config = dict(
    n_head=8,
    n_kv_head=8,
    norm='layernorm',
    positions='learned',
    tie_embeddings=True,
    init_std_o=0.007,
    optimizer='ademamix',
    lr=0.000737,
    grad_clip=1.0,
    schedule='wsd',
    decay_fraction=0.648,
    batch_tokens=[131072, 262144, 524288],
    seq_len=512,
    z_loss=1e-05,
    dataset='wikipedia_en',
)
MLP neurons of a small language model. Each row is named by its layer, matrix (up: input weights) and neuron, and shows model dimensions 0-255. Each number is 128 + 24 x the weight over its row's rms, rounded and kept within 0 to 255. Numbers have three digits each.
Before each neuron's rows, "fires in" lists the words (lower case) most often at its 100 highest values on Wikipedia text that the model never trained on.

fires in: "of", "year"
L7.up167:114116136107128133148162111131152096114111136114101112132137081136078220131089137154120116125114112178167106135105167155095092133135102155133175138165093103147161096117126095130086133130145176109147145149160108113108109116169107104113123107140117107107147149119143119110175117141119084120085130146147132154107116141139098120175119121126128108160169131098153115141125143108148135115083113131116153065140129131125093107111116123107102138119132114164151100136110128143115116116130120133086164130084097166126109161126143141141149117141136131109113117118131142126170156121112121148154141093173142117115135151133150133146126160141152109102058181135184130118134122126133120150128142115117109136152163176106118087105153139134093124139175123102145098134184103090107159167131142

fires in: "since", "after", "until", "to"
L2.up175:140104150107127084184138138147108175134149112127109153108118075107063118100147120147114121131162109133145148156112126182126151111116115116100131144127165128144109169128115134121129081123119158180118111137151121172151190129121128166168139114118100083105103121120119110128155146142124128110077150120123125145143153106107107130139103146106107171143105134102096158131098148114117146109141154092082125122116117115144157123134114136141166098157123127121148100125210144161101171126165134144108137104125075118107121140126126127118116151097144114114133095143129090123129133100101117144123118143095123129179137160108136154135141102180118125097078162116106109094115148123124163122111114113062136172130156115142122096110135099163086145137077139107133174114146146095130134130145111

fires in: "of", "family", "total"
L2.up577:099174136180088137085111139117148118091122117105162155125099125133068174111112132128127135108137109155134115141101115136125156111113139137124096139147140121161138115104134146113157180176116149138145133155148145144116137125097119099141094094149092125147145115134115157126131105155135116123077129111128078126098169113106138126150118145143130135175143127142105160134125143138163124112154093069147127113124171147122142104110142105110101160137176119076133131165082092163083188153130132117147092144118125120102091144154134109148128130110154075146133160143114125162154102133123162175121166080103106117101145164127109141107097134146131085091124145096136151143082125111110099113099113142169138141159152140089096132111126124132118115140135108147138119127098145190158104101155131

fires in: "career", "life", "electric", "best", "international", "background"
L2.up639:116133111157176116137177168121135133117117141158106128139126083118117149140139113162114134121121080129100090105126130152124153124105080095150135151111155130142140094121097103126147180142142142107147075094173136086098136152101159148156086133099127162126122146119157134131112073096158111179129140166091088144111113075148172133124126126162110153094113099136123143139137087141122105112094134095129091095085174108117126110150131128112143111112100123094114156105127154166133100143137143134129137170136091133120131132152110164149132110129139151159110126150141097089099106143101127141125150095146160141148122112132139125123109110146156095140100108122133170126116183088131130132144114121143108158119123107118157173103141127184137141149071165099159129184089134101148113146122129

fires in: "court", "station", "protein", "10140092", "career"
L4.up952:157088124145114118157138139125113142125099138115130109114092152135122140158136126102141106119132071114143121118168135115129142123138097099126136143114105145120132081161154124120128152135138150172088106107144125139121106128146148129088144125086144102155115145130156168119133108133080162155128151151127116148144149128116099142105142211089103155135171122113118070136168134141121167118107136108107093146113148116108148100130125117152127142145158126131132107112107144127194120118153130072094094111101136099128189142149140121149122097111130099130139147098136092092121106091167107106112080106109122185144136140097129131116070060157147117154110106169146140104109118114109130142090144141095120153120138125148123137119084096142132127122154175157108114151164190152160118153120142

fires in: "which", "art", "advertising", "event"
L4.up805:135132119128146133124120127131112100115120171151134106104086120116177134124118116129100094127117139142166151143106148149161121107137103112139151135085103116146127119155186108066144105109146093084144170118097134133128147165122165121124082124088137074082107115104107154170123135114103123197142143121128115138172161104157172107121123141126132119109131117107144069117120123122137118141099164118113161216107062115129145109133129121139140127118108131152132108100164132178152168127144139129154106097140159149099138131142121127109126136095133112118139142131103118119120158165083129119101126123125095141128142122058110163137141127108139107147109111136108136116170155102139118120132123157113123127132115115112139166108144092148132132086164151162151073128142139140160099128185102

fires in: "by", "president", "king", "dead", "mf", "soon"
L4.up377:145104127103153112142126102160168113112143112133151139088101111096106155157141117129153143109134132155172132146160118121128116139088093136101144136136136129172133137107135154143125150125148126142144133102140115148136124146136087066094155114161101135120139191094132149141173125120055135113091142114122154123089110110147088072125156118128086100120108128111176072141118143106103169107147121118097089113129198123095130113119111133174138129145128126103133137132143094158194132134114131125114092105118142116121132161187127138133155110085145134102105116155169132141139150112118144111166080114132140155158146115110139115119157113098097101125095148122154145109140124129132133151099153127161129147153135129112128130092118085105108099110122157062139121125139171106181109111154122

fires in: "on", "at", "held", "lost", "place", "the"
L4.up389:078188097110129113122126126121135155149147071126139138094095150152132148115168085169107191122150121142167120155153148113063129098108082125098109143121123096156155160142131127133133139097123151138082148099126199117106145111174110148123104104137093058117142148149131152110143125115091135125125128152160141141158129142155129093196100089113116162105130114139110093135117115129086124123095129130090083127124109083122125105144158102120124147126118140108147096056135132115137154165126140084153129134142099124148129118141143148138139116124108126151098107123135134124120129148133141112134177105100155130125144133116122158100100190140115131130115143165147123113103145148121120177153105130132134154181138129115129104135092108147099091116135141129104161135128139146153156126112141

fires in: "both", "many", "several", "various", "two"
L2.up729:081115130152159107154138110146111122135113122104135100099104096150107135136142122137124161120116123170093145116114159096123157101085126125191130123116117157156141172102116170102121125160080151109149171173148087140124135099149153133114106138131120174067133142131105099149098117109077142159121135115128126141171183090107151106131117096129128117136119116120144135144118116133122065101109140118181149102113124151158138105119123139100154119136117107137153091123161141133123174102180133075130130081148101144112185171126156096133121134099106128154119172149140144108134147136143131163142121142110131093166098127110123137132144124121095113143175134138138128112133161110115095145159100138181126134188134107104138154120134147108145104090148128098148132151133145163168091140129098

fires in: "states", "s", "area", "territories", "confederate", "way"
L2.up338:150143144172192161110159101171119164147106095138112063160103133118114114161139107110133196121094135135123077134094125138143118150109172163127123137114144086130157152115105131124132098133100148109117124166130096174130096144128139169100100118144119175122128146133164138137169124123154108140112141185156119160119146194104131086151110100136133116159156118128131125125148126158167094157107126138123186111105146125132125106084125120111123118138116086138104097115100111119108123119073124130141123133128118158156131132122158122147127147144120148136114113146145111155121119108103108151172133128131134144152132119091090139137070123110116116118145142126123148102135118123124090148107102110164124086168129170117085101115115134098127103146125155077138159116127133176110085147116071

fires in: "had", "new", "a", "km", "reported"
L2.up229:144117123129118116140146125152128153134145138144121152086121125142127153125134140176109160139154126153126107129075149119120107133100116106116166151132147088195149131118146064085114154133157114093093115124133132064127147139138133126137080097115117130103099117153151138180126158105148115086095128129110113131092110066143132108113128092125140092131131142057131103114158147134140133106145117134148098150134111135111132110167139131115172119110161156119164147097170095178168115145131177106127146141107152156147102076095151118128110140131123123154125105147130123119087142131099096120117138129132108117115170158098132119086125138161144177114102108159201104099111128141139146118147137121142130150159154126147141108147088116167136100139166153144137193142110127098126124133094123

fires in: "at", "on", "faced", "moved", "returned"
L4.up989:149154044101142137156145127119163086118148131095129129166119100145122145122134119145119148118152104093163110128122173156090121143166157109104141137117164113126102172132155142081158110161094139130098119162142138128125151139120156180136143139082120160124126128106140163191134096111138140126140142134115146118120122086128095115159146124134096107173098120100115128116112116142153102124095152134094156088074145094138098124097130086184117090144155136087169093124126099110134159105130159112152144117133142150127149137135129142084132122086102087123111122170119123102113096134115118141124138120101180162122142099113114127124119142157093107128126182121122098117080139119113131147169122127124141145156163150122137087075156133135123116114165140128153178130127115116119145113107087

fires in: "their", "one", "of", "your"
L4.up391:128105142114081083131128121134174124116104166156127117144117092151152126127186132111075118120121107156162147120157160109103146111102131100107120126125145103163167120113087135098144127134130150150093172129119125121092161100084163125080108136104157098111136102137100107152134110117134145155132127126120115134155079068149156126152158147156128091119179124137173107142105155156150165116147123117164136124126102149126131097111105118156119183143135155143135151158102114120133165154126148125124146147142139140114141122114119118127134120097112084122173149116156135146141139130146128097165163094087142142148150190121110142104122122137148084133095089128107140153149125119133094150064122149139141090127119106069136124087124150134152099151151114128106132200078122153141114118123120

fires in: "one", "two", "teams", "the", "games", "round"
L2.up1014:123082127099171114143168137087126139169132120108120128165141112144140133117121101105144145128135138130119163141124147190145105088130142119132120142103103130122144141164197114135113125150099127132116129127122168117102116150130129160162134140099121114095130127189122121128106095112109127198100136108113144095134095082149110096150080176113111144091144134163121143154127142132105119125143114085124159120125090123125139112143159124100112104129157115139181164095099170117175113120103180151142112118111161115145099137161126084113107119117112135160065153135151115127113122145094118178103124122142168140122158123111098153138156114131124141140119151098137112109116101145096126182095110115186127172176109109129131094134101115108119117089184132142158108108107101147140133142133146

fires in: "on", "known", "had", "native", "originally"
L2.up375:088176116124153112120163130133119133112144085121188157092121068144126138146126134081097156125129148111133122094148146163160164112135156121112137138109180111129151152112139152136086076124093130121138130133164174117153162085114099102147123130151144093096123117130135139147143128113130132120087135116135106149151130156117124154126125133116114092123112117094089128172119119169129072103118143109123169109136113096169118109116109110154131138147119177091163081124102104146116118164137127143130092105117153149119126107126146136121110179112137125155128108138140099134108164148095134123125107117144138113133196129127121118127075143125134103148138156178176183105126136109110123132122123148110118119157099123163138146109078165117176078143094122120132106144141084118176077133125136

fires in: "his", "their"
L8.up689:115102110168202112148146153143107139144124141129144167106129132115131150075128118107124100115113108135182102109128164160135133132116125098112143127133140118113134120120128106086112122149136111067090131118116140134101112180085215137129134115118159125155126122148105081142172124156118137109146141142162129126157129127120159160104129105145157122144127116133161128083145123091116117082090098093118144148120129164168148108099112124109127094153156120142127076104152144141132192146101124127152118125146128089140156132115087128150133146114114132123114143138159096109126119107152098175079142151122153163102153126118144130112161119140162136121153137126135134149086110083125112166065102119156113159147146089124140134117117103185155117110129126103064101161112142117117139126122146

fires in: "main", "international", "total", "support", "highest", "low"
L2.up590:095131136151095122145087155186128152113123105069133127117124113148110102135144147110098157125107128111143110137116114115152112091077132102128110128138176117145155120100137142098134125102134180148124136102130160129130198151112141122143095118126155078112157132136099131101113132157135100125136133143206158114096111089112111131148105144153095116088123123105144103093142151150108108144180102112111122122139110164113180124145125136106163081119119125153139141083169144139129144156098132129129092116129153132146093132123110099140128140105121120123145157170169117178104115110140157159163170087109116127181144132129140164120143135158143094132153118164133095115120152119146126157102123109095126089096119137099091086118128119127085087137116142131099108141126163119199136118128142

fires in: "a", "filipino"
L11.up722:130166108118121134095131119101132179149136082137143109116132122125137139111179155096067125095121127141134145098087075159145127173124097105161130130156151160149115109184132080115116126104122121079118120108158130110179141136142159127100119156161144129128146108144171131167166148102112144129124154119132121166148145068106096126131145091127141150141127132146162103153136121112091101099143104138108116156144095093110115115119093140098160136135109130119148115146124130129124123131139107124099169116112124143164145140135098108148133130132123096135138074146118126090146155116102120099149145141096129100184154204145144155123126089077112128167120175128146065141133117148152144146141143116062121119163137098119138145086124151139113118102120134109149142111153138130160144129157090

fires in: "it", "act", "one", "actor", "was"
L2.up75:126123113131169120158160086112155082131134091120154140112109158099137148116139167166148104078146086092119125141145133174130155093118090123108167136166111117123145104141114088135098135135142144118095120127113169096106150089132159130123116129111111082108120121112131103116114152091108099134108150135132112166093136117168114073155079129133134100122147120146146099134141122163130109122124131147090133151130106054121116108099191141123146140156161122159144114120145134137138121155099149110147182121148172137098198138170134148157134140085146106119135112185124123076117111149159120106135135112095103143147127130106147173109113105138133157179098113134118163135101093107124145146130137112150133075147142133138176140119167107157117115101140135148144128140102107126146124147157128

fires in: "for", "of", "saint", "stadium"
L2.up1004:128090127133166102152143139130132106154114074156125126106119133134123109138129121123135114151103139111127102125107196110159141124177127126117117141124146129104130137142122163155166112139095168084142163137183100124067113147141105087169116110127089119144182119107146118155114142123136104129112133163124144161098117138142119135134166141128144127080116137116154123147120150088127108094148167107073131104133093131122128105138140113096123102120069139083124113120130142164152153107120123107125117178137146140126082128154145117119120104170159111127126126128161060159111126108086061164110130116142171142151182139096111142098136113181121129115151123149123122130120126149176137148098094133119123140109151109118140155123121123154154110097115127101131149184158089103173106092117117

fires in: "at", "during", "made", "into", "of"
L13.up381:119117113144101114149127127133095133144140112146149132155142120191096147109194144116152137139123115115120115141124124106119151103124136107132133137144179131159155142118103152124121143145114126118149121177079136092098125114125165143133067124112103141073148062105139114086108160147133137141123135146093146122111109104181182111147117107113120137162134146155128141150136080093128076135146144128112120141142130189120122117139112148134147129117073104115132182131143143128140142139150138120129126125119115124133108088073161129137135132044142080146135127147118146155141140167101102141105111102104111127147171165128126144109092075148119124146138166124098114122178136145146136116136129159113139112135162124112164099078096111133150104094121113135144132168095134115128071151160107

fires in: "used", "made", "studied", "closed", "open", "of"
L4.up711:113099148141140087141146150145088111117101099130140168142093146142127122126117111156182143107127095123074153120120123079143116148135150115121137160115140133126102153136146132097117101126124100078145139152158108095144157145119116144163157121171123119123132113131132148154068139163126114142116137140088099170150109106143135132135127163138132108096147106134132101144125104174129134130078120102164151125127132144093110061133171163154119103114122156115154087116152112137118116129104137080127173124093101153192093157116096120093127126151122109100104166160143114114158106157156119122148154107100142110165110097121146132137110130132134100124142113160143121071117154113111130102142132091171149126150179142146158108153114126092174155123130134183152152154113093161118131109180149

fires in: "march", "under", "genomes", "no", "accomplishments", "controversial"
L6.up727:131131119113108143128121100103155192162104091103100128150120183105114106134111116164124149117117143147141109126116106139111115145113132126094154138174128115169091119145170144160104166139132148101116151169160126114093127156147118097151122136177106148172134106163138119200113088138118151102102140090149146106117126139125138123134125119099130127131136128114097135112133136085100142089117122137120119119160117122061167104136171127186132075131120149099115081132143100163124148137142120123136112137133112122144136092153098148108151063101146142126127170171098138141108138120128126137161126107090166090148132130126139148134136140142122098125173172142142112124107116132145117135117103123115114166153127122132128102107068104153146113141144076111156143145112216150118099148115131